From a checkpoint of a small transformer trained on Wikipedia.
Training: a variant of Muon for these matrices, 183M tokens, 5573 steps.
MLP neurons of a small language model. Each row is named by its layer, matrix (up: input weights) and neuron, and shows model dimensions 0-255. Each number is 128 + 32 x the weight over its row's rms, rounded and kept within 0 to 255. Numbers have three digits each.
Before each neuron's rows, "fires after" lists the tokens most often just before its 100 highest values on Wikipedia text that the model never trained on.

fires after: "ition", "ver", "i", " re", " "
L3.up531:091118113115137145102161085139135130089176136045164110096123076146112127117143143128217111128085165154053135146154107113100179108101088118086156128101098092124074077115154091120074155096136100115201111156124165130140118135164070097114117141117145182170128134147129115114134097148165156141157147096100141194089134128105121155135173067161172196132113095109148140125107140103119156142119145136146089091101074164138133110167077071102081082160162086130094150162097149173057142144096132099117089071082168077144100138090084025164108146180084108139112130204110104169122128103171138171128175112076157150067110130171115074122162150160088123128115133091096104090068132172094120083115138132122089086114131121149143136115161188149122186141151130136103077141091157125146089152128160

fires after: "ot", "re", "t", "w", "f", "ain"
L3.up89:139092149186109101180090099151148116070143117130216096137124138128141146142128196106201088116120169063142138125134049129055139182128081126115124185139149113113107047125105194125158134072127124125126105096089113124165083148172149136143143155069133135164122111139084166153094129113059065099127085142126124137105143219105095112137152089124118111102158168100116123086129121160120145144124129169189117179079139164115085112176137151167137105088154112119139120162149126115165137135119204144120122126167100123149128131090099141204146136140168113080129158122124094134146134191121071155113118135091084159176131099159155131187159097115120144126172088170109112118093111075201110211176136130139107130123134084134104171138235092124176142140143132149102089139110133136133145076121155

fires after: " p", " P", "os", "ub", " L", "P"
L3.up534:183090136154136137138117146085085144142111092117152139128097111110122080159147094112187109175099170100143117136154166108124121130198120146154101104132146120103090147141176162129127080109147198079138119088116154113093148143134124145117163127091179127148151091146172080196110097134144087123106108182092085115152071122097121125108117140060118144168157065151138067140139103099159131138126209154118105105103156158133136041121146152151140159107135124170106160140091099123113162156111075118044093116156109105127128062171139107149125110138167092086139092068083117173145127123149132071112156093147167166087135084122143186117044080131098049132132175171099132151110153113156137083121105239125147161133071128132145137108091124125100093102130209125157157142143161174178167147192142

fires after: "ver", "a", "d", "v", "s", "ow"
L3.up793:107080081102127076113121127132112051095080117076134151129118127154096159133183111127066105135114158076181103179125135135121116170139112117086228190119167126167153123054165115102193164136142155135086159161117096107032149172124135145088135133088102126169124120099154085177100142089161102123055100112130127154104082160094122081128154182153140137123128120141149103186114138153165089166150129185144100115117102130094134126097184112146084125167157117058106105060131138153090104107101157076105108180077108105127169162151161193119104097135125085128088111100099157142111157104144120157101104079125114148127145166124138191150143107131132155140146190114178084145144164108153104130128120120132188128120106076191131088121079049101124067152177112090134154109114152152133199119133128

fires after: "ch", "es", "p", "ak", "re", " ex"
L3.up871:177083141125148115163151153157153188068114140123155198160148106130154120172179159086064096149149136124150099084111137106134131142112186149083076129105141115189129104126089103120122135123148088157181077168142133122058123082092101093133144160117164113084174075129097188079151081133132124068097170168152152134156143120106126113127123111080132072131153152147133112129147144209120173132107129187180134108142090133139078134201169157155180118119120200165077141156148127120139182123124123125075093122156126118111104126161080106197134125118112141182135126124157137155163177091126163184132105081124080131086080096128134114143102165101079092074144087174086127155105185089092141157078147153144153169155092103086160164088160136089144062193135133190096114127153152155104104154129160

fires after: "a", "re", "0", " r", "o"
L3.up1014:160113110103102113159110114143148116115079097162186123133151061179163121105170190111130119169119125181123167174116123159102150093148096108120185141210181108122186082081095148121188098181145089108173097149176144142181110158125117136191120142158165141157161134109128175117126111142100164108121124083048186096112131177122117071121141102105181153083099194156219124147147076124107138140150111116126076176086114145135135218103110126182175044157124145116156109088116117135143113142136087129102158111123104112163122148170153122116130105156208092148124096123129142172119164134112085109071133120170141154066198140134145131087075153120147162164120157147093116092072082132061141109105137166075100094154105157129152117167111173102153112108143117120152165121105088099121146149133148

fires after: " D", " H", ",", "l", " wh"
L3.up325:101147158056112131160159130032070121145144111109115127096128203055151093161159168114154144171105116087088174142099061066163091124149164057095121167101089141202094126137130089101178160166144130095169172185128163153110100106163161119111125131152095095188222112128214157116133114112152133139099078152123143151096181118130152146135123118123060129093113109147161102141099142127104089082097125132084147105124134148105146087070168125119151112142102101127141127132189115129122158111172118130149136129114088111201133111134162106148110094121107085108122161145118125126085159161113104143109157118151118148084185129159138083105128112177142103096105136155111157084193099115107126097202106164156190105110151129128144112039092149172117190176177118122145126124145118150105163122166190

fires after: "w", "re", " ", "r"
L3.up906:104159104135138129139116102089154187059147044114102128173152154136132132184174155088204146115171117139121196189083118100078157161098100151118064193203083146100147128195149111124174141041183145106149179139182086094167090164132145122105176151139131239177140106132119113123108169114145115150148121159140117137124147121122163136106120127182111084119144105149120162111157121094100158130155079195146120110097140174093139137162090156165104128100152078103132105089073195100161118127131085094168115149146072147111101125118095156170103115123104164147126114104152140158152120065219151106179122146103137187140168083127149118151165132121107097114133125092123112110119187143131103122174066103093130101148147139082135135129110133147164126139132093125160120049110157125139115124133173

fires after: " J", " S", " G", "us", " s", "id"
L3.up746:154159135096100143093147176117101100093171112108157093117149113121088104161108169143137112100115180144157134113166134071115131075106116115107114175107157082150133114091181151118167098177086180150058071154091108110115138142133162102134161130130091146124093160116122139182151129090131092104128152232119120110099173133124130184140120170183176110087145066117084161185089100189119161151171133137190148152076101154152106108081129079064157118174085117093132161161154072074103124068156157148131082148131121103143125108107153124145117111134140121084107128117148138110116071141133092146149152137103097145148155148154138116132056124094139087160146176192137060159109169078137056100093116075143134157184144189165158093196122081177123104110131100091141162121114180091090112108061124

fires after: "on", "et", "art", "p", "ep", "T"
L3.up316:125145086120113129108107187072097121142148141116169149210130102152127150114153164153125115106116181104142109111075087096154139056168123213103110165158142138094154081154135107054071097112190140096087119153178112138149152116155076097162121142155107098140097119117106151169075073110103083152163158162169131132098106122132095174104200120128104215107096118128124116099148106084079114106093137169089171137096166101135079119146103125137155127104133174133111144111154143113080156142118137111174159106072143069211081135150068144108071155203193142138151070115123133093138129078161138113150145160127095147124110075189093143139132141131129113111078142109123098117141114175142057113062149154136145167111131144154140084085149101094160161111130083112154127142113105117074147084157207

fires after: "re", "e", "a", "m", " O", "ra"
L3.up248:193172152166174156172098130158130144145173105119085105104131065100157081103184122131132108118085168118115098077125107125117176162130138094154085135149169124114120017127125142104194150128154106123117115109082126124153150121114076143124099167111075122093159127112149083095120092159093124109133102060102115162168164173133099092124150132166102122148106131118148159157121104115134174133114155192145094172112142189050136163141194110219148119118074152175151093151138136146128153141099152115085112134099050148099100106107132107104134126078110132177167127112093170130119139142125099074125109176071077119135117129123121125069177175132092093165110137149085074107089111125070148193146115146096129107112115149110078124142112112063109188095140138188142180055120082119172116153188092

fires after: "c", "an", "r", " ", "om"
L3.up121:129147123102106135101091136128130071109090176137202158069112087122161125074126142086072190122094135148111169129091128102127142156179163110122076140137152178147111112154166128114143110125102126148094158109159128124085112145129118134127116128128112085057132144122099158097129072169163168115128162176087191085091176184191115140120097100209115166169118136106170144099114153091122115126101176158204098150157145130161102072107164106073096133141103080117110074095187148159136135142152176172125142133094102136121053193129100128127083100101197105090107104080095102148128126099140190145100102154161199072130106127115158143126149100153091126165137144104096129128139167090114074159126140096127182180044147089106138132072178153121156102140124135138117118128089149184051157137130179

fires after: " J", " G", " D", " R", " ", "ad"
L3.up125:167093184165134171120135143085088119136123122101108127094066154127126091134114114123100114115056168131128139089092140184129165136141118118205113134099137132173112126078159194130119102092134115090064106145135114075130152183143118080111190175165124096171177175112162120064145182110141163173113143178096141097135114096134119174129132150106138149124120142073154166147140173151158142179080130114106129141170142112097101113152138083132152130099081121151088108092186128071097123098087096096111089120173056075136169107136177073143129083066094151157136127166166057125134088165130095073095128133183100108167206151077143154146110117190150104103092146148130203166117215159176130108119116169146159105134149173135081080110131084144160097125141164144130177106141155140137119139097123

fires after: "es", "or", " H", "l"
L3.up211:120054097085119133157177206118084154134124066122112160103118081132046140156139178140139173127062126160126203155144094169153084076118125120146150121134134087224128106125106118170093220159085144140135102175186180100130168169108134150162132156146111130157186105130183141117117126113120126137143111147103107139109145110128148076171119096151186135166166047166201070149135149181149160127092114090108143117090149147106160096141084137164072150153120130097132131130126176148116165146120114163111154130174085067145144101162125026130165110096121131152114158128162076097092163122144138139133135143097109156137175136137124085108159110124096089134097084101097131064140115101134135104150117173124121111123109127153165091134155117099196146120132095165177093141178139091203121147086122

fires after: " S", " s", "ul", "op", "r", "S"
L3.up84:093159102129119080133130108127145121139186136144198149131186135060102140131118187186088110130107165151153119131122118083135130054143061159117152136124140186086127104162163230153226085078137103124081113115115174085122118127086146149118162151205137150092141078097081124156116133134134144145117095119095084139110118110140142140074141121140156142201091078114106093141147143107088139161212135115148108156178094115120097102105142101151138201107146112149141138117080102081167132151122179143106141172073142141073148117137101081140096094182139145096090132138171121126082120144146149189103135201112163133148113164091164175082133118140125178174171150153150168152077122114156108106107105098175104170098145104129134203142142112196123154140144108104123176157113090100142163115176160

fires after: "-", "r", " ", " a", " M", " ("
L3.up594:142155135141146167111105122042130162107162110102056147093132117107103153153174104137114150147162066144106163134152155169105124188173130071127150140126139121102139124157202107149138164112138142071128108121113120179130103123168184108134164146140122134121134171151112158131148073177134180145147102133110147139136176171092119083137177104173150198117123152141106088145134208074131124114086170160136101166092106107145149134011105177093068117119149162129117110127088136150160099082123081154165089207098202116055138173144098092162118123100101141112095168090096166166195167139180136186141103121137186106121105116194121111143137161152134158175170143109164142108091138168086095145160104141144146157092182073125145147177114091149149122094123095135098093184125157142112081132134143

fires after: "s", "os", "d", "et", "x", " ex"
L3.up648:136128060128135088078160184095142136164153099077193161128093128139146075159139137087155110108121105129121161143147126060100151126140127085070134146112129111111116173129139085191149087120113154156165110114134146176121191091117174090109111106140156136174134102102134097105097155088147103137123102107148134175085156133138119151176178180089112185173139114156134114078168064151185098117151117185100139147093155205185079107079088144150150162178056138092063110122170100172116142112088125157128152157141111062142129106162111070144167125147184081131122059154122130179105104136189167187162056133089165114133152135144113151103128163131125079110150127087119085162142172103145133155083134148188096110114130111125167113130133092171064134162141155099149128137117147151102113141166216

fires after: " p", " s", "ep", "p"
L3.up640:114098141203153068132147135107140091132106133141152135176134134110105154093163117125177120131105115084138112143136121110152162071150154162140114174177130140138177103129097160126144157093141116119143189120152122100125170103135198090241090127183094072113149157111163142180133085121104131194127113106056205172128149133128106116082137068040175188090089071091118098166112151124124149125115129164114119090163074122121133159114100035158142175137186151134180133160080090163124188129122091082120133080163143103116148142135093113130095099157098110114167122126145077066147139077111166188119132125100096185132092158124165184100124114101132146044109143132187119081181141138097134141106115123125088140118080156114164130129165128121118120149112098092128150078141090093151148097137162

fires after: "w", "om", "il", "m", "re"
L3.up688:121124136165137146136128116124129141124124198163142144089162105106155150123120143127088155128169137159102174179100026125134111144138125127166148178168132107133185094084146132153118093135158114113153110156100176121146156108215096101084167175086145128169082096113110104085117166104114085190136097106172157073082105111163150095119156143157154131103153163122124128112121138082152085191151127172128169135126125139154132158081124159160106094079154161143159090176126116133204099129116098191153099106141101109055108144069171131109152132070142072163126124143151132093148074104179196107134161165108088198134137086174180098083098116112077153195117095073107125056096122082077128153136119180119103117125093125130171168112127129100105110165136159095140083115059151203160115146104131

fires after: "$", "i", " f", "ver", "ill"
L3.up6:128126116114088130123147122091187165101137100102131188117100122105160109143179170092170124111124118128109151130115113127139139077142100064140155199115103070164154160146065149156062190072156080135229125158119125131085097151117152129121094113160155194197118133102123098074101188070137174168097129148108086131111072123161145150085158074149166125101118075144102189134179132089169137132108150154133079136116119134149108126107112124119111144121137095120113103096091140200099135124148154121118127107156152106144081115107092147201107080161123161196115154158161126176124123093139135115191154142109166211121094133184139104157168142109104078124136129080138113125155097138093160103111146122094111202129142110169183176146164101118145180127172144161181152153109105092080076196146153

fires after: "he", " P", " p", "P", "1", " D"
L3.up651:145191105164080136119164148121046099110192159125145133120121112180124159082203131089089094096081060114133146133146098114208192179163113181148120128128120162144126135122139121098142221130152117078118093093113144122148123101183086142091161129116154127103098147193089116134055146153071154135125113141048103141129083090066177106136131110087154155129131121185116141111143079122172134173151166107183078173132079170126174088090114163142169116100153143140094140117155107107101114142151080069134143103140129090149139167135073140093128189119104075142108077139113148145088062146103100152135132075146130151176073159099182149093070092128156125114131156140095128151131086127181123147133140170131128098117135153151125149176149123095133142102129109097139166133100072083145141181189107

fires after: " re", " ", "ar", "r"
L3.up775:152121097085165178206102090145106090141127135098144090183132103100120077134131176100126129149103123151152132116109100134057115107108158125122208115125136143152117046142120128181125170126129148108106163127132198098165052122110181142110099159121157183139059138151169153113148098118075074133130141091063159117103119130126148146112148082114158162107140101139045067155110173088172124079169142131125089130136087052160145138168174138108134190131165117096105140113089169089152172167157168139082124111131103079070115127114151104110103112146123158114112109187099130157123147154143131120146134092138169105091131151121084147120173147153108115102157120081081184105123150157095108185065120166133148165121141173076172149116093159132096096087086210077118083151074121158081148120074110